config.toml
num_hidden_layers = 9
hidden_size = 224
num_attention_heads = 4
num_key_value_heads = 4
head_dim = 64
intermediate_size = 448
vocab_size = 8192
hidden_act = "gelu"
norm = "layernorm"
norm_place = "pre"
norm_eps = 1e-05
positions = "rope"
rope_theta = 10000.0
rope_fraction = 0.25
qk_norm = false
attn_scale = 0.125
bias = "all"
tie_word_embeddings = false
parallel_block = true
init = "uniform"
init_std_qkv = 0.034
init_std_o = 0.0075
init_std_up = 0.034
init_std_down = 0.00567
optimizer = "muon_variant"
learning_rate = 0.00194
beta1 = 0.93
weight_decay = 0.063
lr_head = 0.00375
max_grad_norm = 0.5
warmup_steps = 200
schedule = "wsd"
decay_fraction = 0.657
decay_shape = "linear"
final_lr_fraction = 0.02
batch_tokens = 16384
max_seq_len = 512
doc_mask = false
train_tokens = 122600000
max_steps = 7483
dataset = "wikipedia_en"
MLP neurons of a small language model. Each row is named by its layer, matrix (up: input weights) and neuron, and shows model dimensions 32-159. Each number is 500 + 40 x the weight over its row's rms, rounded and kept within 0 to 999. Numbers have three digits each.
After each neuron's rows, "fires on" lists the tokens most often at its 100 highest values on Wikipedia text that the model never trained on.

L3.up217:458486453459461461497480527461466469505506530623465492476509507530401547409502515528486541499483467599500499479519504474418520505505475505435529509538435486506499484483469556536553482531506479557461445477510523541520517536467453447445547493471533554493518511439493465463518500472466574473540468524483526433467507471397430456458491413466572499545489540570541524459445444549544484475531
fires on: "-", "in", "ing", "op", "ed", "s"

L3.up362:505557508536418524567552496568479478579488500485453513454464473435456467526468495546531546484494566464474482529505476560530482495521539447487443492535560504512523551498564438551595525472453477436517517446460455583520390497500459573526454529499443490505482523504545520531465478534481489501513401489552547518386525500540516484455466475574557454520496529544485539463532524468520474548524
fires on: ",", " January", "ed"

L3.up3:462447497458549484512566620514520542474492435541439505514508484430557482523543494487435568497463466538506533472481466460501536500505509483466495561489432494470535432496466503492550528511486496534449474583460448509513516453549481403547516463533488502469527467519504505408512420480491547510514522486515523415454524464487470560485570529536503466487416478530574521482522553562520475571529
fires on: "ing", " with", "ed", " Disc", "ring", "ating"

L3.up440:466502484554479470449449486530413527467511527553485489485492533496525513569497542478454476562437507516465492495461531465495472509612483511448508574454454432467436483490463505463513497521535557451516551542492487482499518470528453427465491511533453476499462480532553530499522535547503446503485503498523469538469521460570490487429476494508537527523485503554526445462474528528537567468536
fires on: "^{", " of", "–", "t", "op", "-"

L3.up259:553455483520470488527534427578538559507470421462551497504569437581493483489446465458498517510512516534460511555494422430420416499485481498491521556514558513459447456579529472454510537595521446518446513511623471572560578455542569480458481533534503473541575482449478545485554514493516548460444493413455589501527538499483475484526493433509492478482511488529508446529478515461501499491457
fires on: "–", "op", "ro", "ron", "be", "og"

L5.up386:518563523498504553511480457487534520493514437448408492454484500522485507481502477586471459530504481477550514487516457472508476451543508545573497498550498523546552437579465519536468518449558532463500465431531549475474480491561432562472459528471484504558413519530541513531507471454468506494474458481496536460573447430567435474502508514564509472456577474401513495492540572449498534569533
fires on: ".", "r", " Votes", ":", "ic", "ri"

L5.up43:530497545540550430466415419539536550502464456551520496437486525441517505449455542419497482622485499503488536516485526549526597486489545478497555537553491441500512534535550504569481429494508459535440573462547465518503500489580480450529463519501493532449522472502531575469496452523521480553427474488526468477537490549471501528454490483496459520499500491462502533437495554509477478512476
fires on: " ", "″", "0", "-", " of", "uc"

L3.up188:539374521457472536411515490511516512580535491467531494468495464530488509537577523540578467474475540517524434525517477465462535480463512487543492424505476539470442543462518466441504526471567492480495531514450451530506477475483507510544429503518480521465481527509543521512492488475527468554500456504516426498540506475465508588474649496464513460501434518492577502502555415473586471490507
fires on: " of", ".", "ed", "ions", "i", "id"

L3.up221:498492504483472495517494539465516551514480492364503467444536566512458539540488521511543485489438467481495505498472481513475539373509538497523503519436495543517483501482536545483481447501522427547474566532538496524483492466542474510466532558498457516419427514558544524465530464507455548546504444509482455492495516468534485466479555489477471497503506573502528525408412435508540410535483
fires on: ".", " species", " population", " died", "id", " census"

L3.up261:569514525561499425448408486477497533464512443449495451521505553460521532514552588491511525470508477533476586531506529421461531491501561468513568534489470476460456566454584443476492482526456565552475507540495501508561479536546554466558494578493495471435380526556492472525536498460452463515558513498531474422587457445525539509429536554538498548519495544457476448514579479517487485509458
fires on: "id", " qu", "rm", "her", " redu", " liber"

L3.up340:445493488465530466509508476551573490506459481528497529415463505473529498487450563550418475479488410404473449548516490507479440513505493502497553505478540459564511591529465436485479497562549516541537536540516583499561461537524475529408504491484537456510462427477543489574494534545517493526506550437523538506527517513498576435447457544488444543526588502505545559422493468502484554521427
fires on: " t", "t", " only", " dev", "iv", "v"

L3.up251:518477505557460518541558421487465535466541596519500479503488411492525485513556540561479502484470528569446540466444556442486518518563471482544400514509495549545474490519542527520508489479483515500474498553515470534514450572532465491506510459436490528523488431521530453510523496484452494513498453458476513481508467513527562493503449472507536481412562491468447451482513385564483517435429
fires on: "m", "st", " Sch", "r", "ch", "h"

L3.up417:476517556488443562468552538503529492508460473537490572531498413546439432427445485577504546458477494492451505487508494541458523558482515426488533576548517536519483557505510504461494491496468492459508488460502443515464526523527545522583478542492524478551450504509540509468562496526530493471469481443496472471485411500589513488523453510514538521467468526497505514491533412502413529416493
fires on: " ", "9", " (", "7", "s"

L3.up409:467491623490514510507525447515513507538482438395534444530554499476445525471481434516496527564514478437509564475524505519553478505479523531549514545531503463412546519550470516472575486474521569548571542466521527488533492443503484514481525478495465488510472560471560505462492511430512506485498569530426529438531523530489508482518436432489442451487514454434583505489482464488420571511430
fires on: " v", "t", "h", "w", "e", ":"

L3.up194:524470442517461546472545514541487510573502460464449446501534476512532526545521465500506419486538503441522526456575470520536508573504533508533535464538482463461523444563571576482510510488491482453506509464411525501476462528497477527473468512529462525445519469463516607442485507434527506465497455471515481469493418502485501414554507491569481559508480427535517542429488492478477478515536
fires on: "on", "n", "y", "el", "il"

L3.up65:511481480544472493491497524530501511473419420490482480463409507523513447569514523461424457519561454462428505555451527492478539614487503564491534458536467528537445438613432524521463558540508559501525468436480523496539460463437462532490490574533605479504563522477520487527534531486459531554504487450440494541453496501531506545448501431525466497490499494512489593477501477486510439484463
fires on: "t", "it", "ord", "s", "iv", "ir"

L5.up359:538603480549465503485530458505538583546498554539465495460461488405536526517434523478519547482495592552570500520474490540493455479424500345507479472517509452493518505488483474513497457528444476530460587475541461509473534533541515518505544522549527487451450597420511516545497486470491517578483484400477539529478536513547488504506498496492481502499453487525533506520504501461535452515462
fires on: " "

L5.up92:508528459536532493449450466517563512528559483540502540531504471496480548485529491488481531449521520496473521469596557462557532480492468481538478545483442454516495562484451458440469474552505530534542459577481429563451497499516496552451490417565481445519515500471517522445441487462530495528469498562490479502508491497448481510510476448472540548434528537473579499526513455470550499504564
fires on: "il", "id", "ik", "ing"

L3.up201:503466526528517457467425462495483555486531601479507465481470438462509493509481522491433470503547504515530516489483542440520473500560510532541476547559447432522573508507573510538496489447500571507531483506370455507578496496525464502557473483575501486494449528475463531501432481518485485471452448458451440487488494571497479478576497538500498465466424464485511539533419563516516491453510
fires on: "-", "0", "T", "t", "U"

L5.up34:539409550479453535527467470550477501458493510574520455492465538534438524509495481471519432591456497531488522482551464480538439526451444501573492545467508488456495463503481510476517468445578585496554468440480500519516503483607477455437485552473433518537419514516535494473451521549422508504462453510500508494500565434473484437576422474542508419506479497517521512494525477505510520488538
fires on: " of", " |", " ", ",", ":", "–"

L3.up142:497446485500515488589519503457472497488433513447516509544599485493410484590514591435498517525501423479463536515488526490548532493468528524446470554546490465500443518476476488573479483510502560531545550504478483529530408505517500544533452466484488456517417484463431503434508518527496510459486568540448444498577479578468455526501553511507488452498511523449477444528476511510443518488506
fires on: "al", "val", "id", "8", " Human", "ad"

L3.up399:518539463412497507525472582436468529454524535410477497464529543521488518508485487487520515502465526557455516507471546467548531500522490593452436459522562479539499553566427460580492524473474455501468518424428492505499546554478515548501489476494452547495485504451511562507484550495538503535472489551527498460522489497455448505538501575512489414482557515440521483484543582483483477473531
fires on: "al", "h", "ar", " tem", "j"

L5.up305:501548488565469599489482535472493539510437530511551519536511533487433471497488511476488536386507565499531505530440471471479525517505488526496437531539460440473537478534574509551564486503520492512564504472546459539478444466550468572505531555490505496500458513495442474548505567546479516500444495500493396486587524610428515465505483485462461450547505483533485540507486528549520487502483
fires on: "is", ".", "as", "ا", "ad", "-"

L3.up392:498483485581476511484497468532565465514438557493495456515523564507529460504594465550473614443460534538493524492490421515516492430490533454531459516546536521498539573477437486509491524529499418513498422523456433507525499532476537516561529440484557456496491477462477525494493515526497490394512491489445461497457435541486560477479515504502524582469541543498536504571543434559482474445397
fires on: ",", "m", "2", "1", " |", "h"

L3.up63:465512478459516465388490502501519454508443496492503498478517543441513488551468524528500461564480465531477479532509492469493542473565551514571523530450385477465549465487474453481534459494510530554529513572511406474513513465462470515440571489468518450529488574532412486561504526520538513471482486611465476528461447520532497499491582490596526538455529565581544515525517461537504436480471
fires on: "ing", "in", "and", "op", "y", "id"

L3.up303:515513527460536536495584556488508517496461488423458545464473561523452510495557471549474471508479471476470455535426490539529499444488595465523482500512540477457573531444517482488565540489500412518529555521497469428518489539537496495464482547538474532487511484507528497501499515516575461512486448463459438556541484481419436554490471505516587511499554452483580508539543550438469469525515
fires on: "\n", "d", "ed", "un", "or", "ud"

L5.up246:477539514444401571535493453532528465546504508441572521467429474517505487554531414511472578481485498564525458403484431470442471511502535530511485494512470463522555537591533454475516471527505502472562551508476464472498483516394536548446520543468518509484522460490572538458531475511535545503482490550499442520424539483499488493497505484509522489518536515499475536515543512507474443519461
fires on: ",", " and", " ", "ist", " St", "\n"

L3.up322:581488541501522551443424496482495530537526447500560476487527509493501508481490487493448458502575546559488550515549486535541464546507580503527522505408465578466550475596559623450447443509444572527520560511492432434514554521414456481480466520515462454442482503488532536498487527475556477483564490487479512505534529494523452518419512444462476488495519511462514543465511430502465493438496
fires on: "is", "y", "on", "a", "e"

L5.up391:515547414522529585533496465450488471449464524549567531557426451446462481523459556478436493533431490517444465446514432513527487575503574515493499481447496482517491561520506583504527569562467476504517504504488555527580456496493425503452506508509446539451490487469534454487498490510517490490468577512522505499509426530461464490436525547504497458428534525545495518424481515553492559505448
fires on: " an", "Personal", " information", ")"

L5.up254:482540488448519539510521549540537537503493518436543500394531499498567508485500540486476532464613471471460513480575466503504509476552461451488454476476552511568506437511573504504465455551528515499509584527452392561461496522508460504544563524516531431472481551532396522474503506471486481538488543524526526489559471478475484472454489489505469510489468523415611512511516598488549507508523
fires on: "-", "/", "ul", " example", "'"

L3.up240:510495433559484491557474491542478497465448519504514416543491503448486513478531463497481513499565488566463525481553492502524553506571590520498481523497470478503469509468531478536460527526537523534507573457578484535512471553523477512564532521431427458489469536520517577488440543430440541426518505537451527509491493451475607528503501512541486464456561561566467505510567432443426480495539
fires on: "B", "ed", "id"

L5.up199:635465497476470511548493542493451511534513399512550486526512542501465458552490508540460561493467478551539549506526455566535444534482502359543496551460543463519477488558492496578475469506532454503443523515465467543511485531507413517481466498506496480451514487459506543544464491488477561523456463495554426507453580540457467511541444485459512479536455480513507446490537488526513489571485
fires on: "2", " et", "1", "it", "id", "ins"

L5.up325:456471510506510490506551486509514500438461549494507564505417469481507480533544509531491519501439546556508584447499464518529457451486574491499469439540561387532417454479519518469499552517478443462492550525507513546503507575487473489452577465461527476475495427475553530501478534476524515501505452527528430473473546565496582488553458538511500549503561486516560491503494438532457403518533
fires on: ":", "0", "1", "9", ","

L3.up133:471541543482447598534539481508555500543479533487544482436504522555473461487523498519462461555460500528492447481440485479462534461435498393499443507493526530462522511509420500572558501538521557540556557448583477500542413515509499479514513441479492446462488502469566465464551552531536494552520509439539552482423559487548478538533445452503415525436550543524545535463458493523478515445462
fires on: ":", "c", "end", " rec", "3", "t"

L5.up298:451480453481541463525517555524477494528393474476528480506522460504531444565530577440496448533486543517524499505493541493455536465450572536487522491489459454514476531474434442535514479476413557500482476540525506441453494582530515441541471451447557536510528451439453578405489482453566455548450529607480525435462446445412479508542551505554573428514526473449543534509570454539468494543498
fires on: "ar", " a", "al", "ad", "th", "at"

L5.up239:447573492413439490510489453415453459577490550492519502515495506451491532516460522464554491498542512554470444455490493482497453499483570500476502453445513515541535545505548473534525459538534422488550472523539493472528494460402467520556509463399543544506533591492509505491509459527536499497517483495528493569466493530491538445442511499465475450448423444551481479492379576472540568422491
fires on: " S", " ass", " s", " Sp", "y"

L5.up66:486619554529532486530481519524506517461517526527449502545573502438457491552470468526531509499546469466505490498500476418446491521492531467534527494516567501430536436505502473465567574479407548560552452386493480515485408512488476544450453563521494528505486467494521533507520472431553493472521549540478503480504541530575517524513528459505509540457502528418516502478567495503532520482564
fires on: "as", "il", "rict", "ed", "ac", "ep"

L3.up25:538496505390476493563480546517525593512491492476548468462490472499403476530448491589507482497499510523523522517516462418475617497462463599552503509541562400482472429605520483513497547545489531495530441430559517499512478536485499570559577440483440421474444468499498553566472479479356501509490499470520503448507457472522520536455493526529452515495458506462460563455500503464488505515515
fires on: "ed", " round", "ied"